Weights of a small GPT-style language model, trained from scratch on English Wikipedia: 3.84M parameters, tied embeddings.
MLP neurons of a small language model. Each row is named by its layer, matrix (gate and up: input weights) and neuron, and shows model dimensions 0-191. Each number is 128 + 24 x the weight over its row's rms, rounded and kept within 0 to 255. Numbers have three digits each. A neuron's up and down rows have the sign that makes its largest values positive.
Before each neuron's rows, "fires in" lists the words (lower case) most often at its 100 highest values on Wikipedia text that the model never trained on.

fires in: "but", "and", "where", "while"
L3.gate387:135117133146099128154127125139121148104137165178108115153116112120132150134142181139111150091136134091098105090119140142107129158065147124149126104112131125116106093100101138108124093122165182112105114109092131148112102124149152098103143114152101141154107147117141159131120157096140164117189126120125169117088131095112097173169074141141118142126082135146148133118146090092177139139125127169152123116107108093175144100146146110143131123172115128153136113097101150099128128084148130092123138130103118134120151113129126096125137113193124159131126136088158149132091139124145117075
L3.up387:133152151159140097175144116134139142111162153117122151152117124148132136144099154134111125081141120142163122086123143110138096167111172140141109141076099106134152124115153178135153094145131109160138125157107131114119120134149116080128110123114136160125117143158123151171139140145163157124180088132093119133150106126123102154125124168163155133136105119099145137141137146137127112169113143149159152105113149097155128073159122103163155152114136133143129098109074111085140099062143187098083135103119114128150147144134117139136131146198136134132119133095099163137146112103158157094

fires in: "other", "team", "others", "any", "streaming"
L3.gate487:085118102113115155150133120090165089135121094143086120132138146103132150152100157103135162136142138128126148141105107112133158104166120135158130114111137108136106144179077096120141130136095080155126121146148105114138070173174098143096157134095145136122134165107129147106160115164159131152164145117121115133140104147118114130177112143143127139086122148123124155193154156138111130096168146184145112123123166136170078157148130081121112065146136122120144117131144144138133138151136096122127126157151145121146128118121131178091119154170134149108149107124164156154128128142096113102
L3.up487:119115130145174117099200118123178120117153098124119127116167080104136150132113169109140134118144168104073120124124131129159114062096137151115153108137121114125129125143118144117146119129137162086111129119096113142157129120146134142150147189127094111154121130120088160178135156139142096131141125108145111131168085123146140090119132119159145133138128142176156137102147134138093110114113158137139114064131155152094097092080102177140102122099121113133187117143148127148142083138120132154137132128116149150151157098177117148118128100142142161144099135139104092120142088123146120142

fires in: "also", "only", "mexico", "next", "mexican"
L3.gate129:124073080155121172136126156128127118150127119146137126114159079091106073117140101155124087089119148121114115125133090128103126074106137060141126136104154171137178130120128144147134133134094113140150144130107064120085148156139123136133081135153143117129104143131135139108111119119155138117131142136097114139090157140103110105123151134111144133129123121101185159106131139145104135108124085153095124122079129112146120170145128130118117167106116095139173140149090144125141142178116101161195138142122114121134124144132117088158136137109144114126081111130120103168164163125111099097
L3.up129:142122146133180133111154124135094102136147074129093122100146094116081103177147130192144094135170150109084105110135147152112152116104114118145168145112120140110154171076160146117185155106105141088104139135158139095114122151190148144130119131136116134126151116134153160105134137084106130165113142159157142127108122141133113074154176167109144107147132147123123122135124129123134152122151115184112164129154112111106102121111155159100113140122120134100147111150119158114118112087120123155179120095113124140113148124141125084150150137087137109147120118133130084138159136128086105128

fires in: "school", "academy", "schools", "blood", "academic"
L3.gate381:116139104093124135142125120129152100141120154099178133098120138090105119167135134121157139162105099099169188156070106174086096104103129111097093172126106128103166136093113124157128115130120109170142076123129089151127161148106119123153106095135162114137115129126122095138126126132121097117147113145096136129134110110118115175150126145137116105119142135138065098134139121124189106127117180132134119101090133169143098113163173127115165125115138172108130112151127106114113121111157129144154109122157120124090142150150182129100114092108136131154139147161153103175143136125140098116
L3.up381:104163124115115157119144122110129141122108127074151089121156108134116103153157102115131112157136117083134192112093104175119116093111109142107111127147136146117145150076099113137132132136138083115111129155144098124109144147125112146105145110149187158148089131117152095127105126133111146131167126109093129137134102085091125146141120166146103106126107095153104146107117144105138148118110142114138155146101136168129107146164150155101122113100154155140113095154113108113107162144170122132168134161133126105131156192131165175137129110141144137128122124101188113138192149128131082077

fires in: "a", "biography"
L4.gate384:149109103081151143126110095072137179134094109139180106160146099144136099165132147098120154105149100140147098141137093128143143128165134152162112153127142127120107135122149136103140123131136135114140168144133142080128126140176120148127131097162158138123159088149115117133109141082128097147121093134131126127121137132101125136112165141094080136131099117131103129098121164187146115123120155101101109127104148089134085171177141132131141122135135161135183137139076108163105123126076104123138101158113082119160175150128141088145108134103132114151125130090134101141163135179114137122
L4.up384:139091108103090126115116111065132152098148113100139096156138094115137113155088123117130121129136099152126112125106132173118178138118114163148127113169139149127145113136186131107164108147145128145150123144147106088169109148149141144141138099159113153154179087149126077139117094129129156111136114127145159111129158104140126078109139111118117152179115094128118169118114124155187091122116136063107119160098140102093095149138144146104096164114123154127151109166099116158098141159133105104094140128117078119130154134139113124112114140091135127103134130129115141106170098161131155130

fires in: "march", "april", "september", "february"
L4.gate227:095125122170124163118127135111095129133129106093144111133110074119127187137104179145144145141163133111212154111106148137108171114118144160161136107149112124136080102104100109145137087118097145143152106114110063154187139110151091100124136130106082090163111169132102101124131143098147111135104090111116106102120119151172100122118153132114115160158119127167121137109082088111111102143139115122105120127110143098114095145147132131117120142121154146150154137166123167137140105154132120165118147155073134142116141137129109119081118121102109118149131140135162133141149126153129163132
L4.up227:115111093130159155174165115145124146113133110172159132111081124120144117107143133160112129121130159081168164150121135157115117097162113125154075140103062140142101173117115114117123122115116140123115159114152098129102115118121102165086110156116137153126116113097086104161122124111149103138134126126134139136173113136153128119104154101102105131136124146141153163070147104154114081083093121100132112128129137115188118138139149093117134117091160089151158131123072116139130086171129109108082113112138100119148128144146105083151118129138103163153149104140104123169117117101147102122

fires in: "of", "allowed", "our", "allowing", "if"
L6.gate18:121113105087117136077135084108148106103119129113117125116115112144123165138167090141110158117089157132112116122110126138130136140089121118169182159150124151098157123163123123126139140090106134163108136112111126133086105143113175120168132140111149119138183117106122162131075138097104125141137124124131102128168088178110185110130103094132152148113151131153116104146149143123141130161142152131156115138161112131139155138176120141114125149087147157081139105141149104078127095127108138104151141170144107129125121156153125086147135174173142128126154127158158085146164131157186136111
L6.up18:153126142142072075124121072153143143123151162159118146115178115166096154126146131129151093098142152117109110151145109139166118070113152067127085165120085103114143143120129136147112087139112132152120154106136140142146085087119135102124129136166150145101130133149127128143099143092157163150110138118140117100170141128178102161151099106130123138103132083146096127118139132124174146152133140113073118127137192106159158088112129157139146134111105112130113121110173116151121113154108157141124153089081106112136163123127135139133142108165114155104116114108131137140121168125133149112

fires in: "can", "would", "may", "will"
L3.gate250:159122096143143150153113081142120133145094150146141140100146115125165117060102135140139125095097158104153130136130158155132142139116137103147110086115171134101136100165095135105155149144105156148121108121084095136118091157100111144116121143122135084099121143138120156167126131085061114149088138131137169096099130126113136138144174146107122112158139114139177108123142166158108116124145117130122146145117118141116108112111088114128102173178165095149120126125098149094123148150111095109115122132111159168103144203129120111122113082141150127110151075128143136094109128096135114137
L3.up250:134115094162136154127101114138118131101125169180151086148143135174150166114176127117127135128117161106130137126121139136069144169124111078130126093118179169127163139121093106126104185136087151138106102139073090128128108162121103153137117137128139082149103127115141133122107109097116114153132121127144117126105134111133093176157136160143134128149154134141113114103147121116126103129137128138100087156088151116113097136154097094150126137108145119141172140170146144121111138134141115152144122216104105170112144162133133093171163141110149114149138107141139106095141174129135144123

fires in: "announced", "due", "very", "described", "built", "replace"
L4.gate86:109126119107171101171131129136151107145116125120133153145143125145156120123188125163127111143117130145123155135139123119130133154095141106143119150130123095144090109130134079117146106106200166152107111137129118109075125115157151177111093128102095100124154111155157096060157118112122105112097142119159149132111157145166091129144158135138136182097150129096098097128090136116135127154140119119157114106120126113102085141097117146150147137151129149144122158091110159104115121134140123135109133115107144189135150140152137057116077131138118132141154164128136112099143080151080156129
L4.up86:100156142099129103153145134147105126159118084116111153137194101104147125144168110152132193113113151123154127104102173084167120137133146065146129143134129129115137164132157157117119146115135124096106126080148141150140134147169143109180135121083108139073083140113104124103132129098118155176169105112107156142129173146151125185137129156148069166144096122108147119140117101089096096110109119168167137114123137116109117137160108157116113167113112101159145141139082105139140114134156130117112114118146150142140157136134102127122142147122116108143124149141123142112101126122112156099

fires in: "government", "court", "attempt", "returned", "project"
L4.gate475:142156104069130143127113121089125150152137165135099149143144147126133150150139131177124079127126134108153122086102109091104143119132108146102152097101125098111143128122135104135176147108130097132131101181168143123159112120115144093128107088098106159131133125143163118125118141063167175146163082149111118129137176135112106123119113101131099129148125107149164112126164135146091173134090141118098103147110136138093117130131131143088151133092110151171158164146128124124137117170149172152107113158118080104132150111134157103125079108119137104110126141150136123160150151092155163154
L4.up475:150102122070113148126112096108100147117145157135134096163146121127154167145110103126133050166139113141165119091110112127086164129118135140171134101144108161116138063111122098103117127118127070133102129165154151104152124105104145124142132101088138151140126140161143139119103146072152123151145106131126143114129163164104160133099084122109124129136119148142088104106124127099131158130072095103130166107127134125113131126124127124120150178102117170135179122108081122097143120153151133132142158135088078152152122118134162115136090118129138151134140129100127157135088129105091153119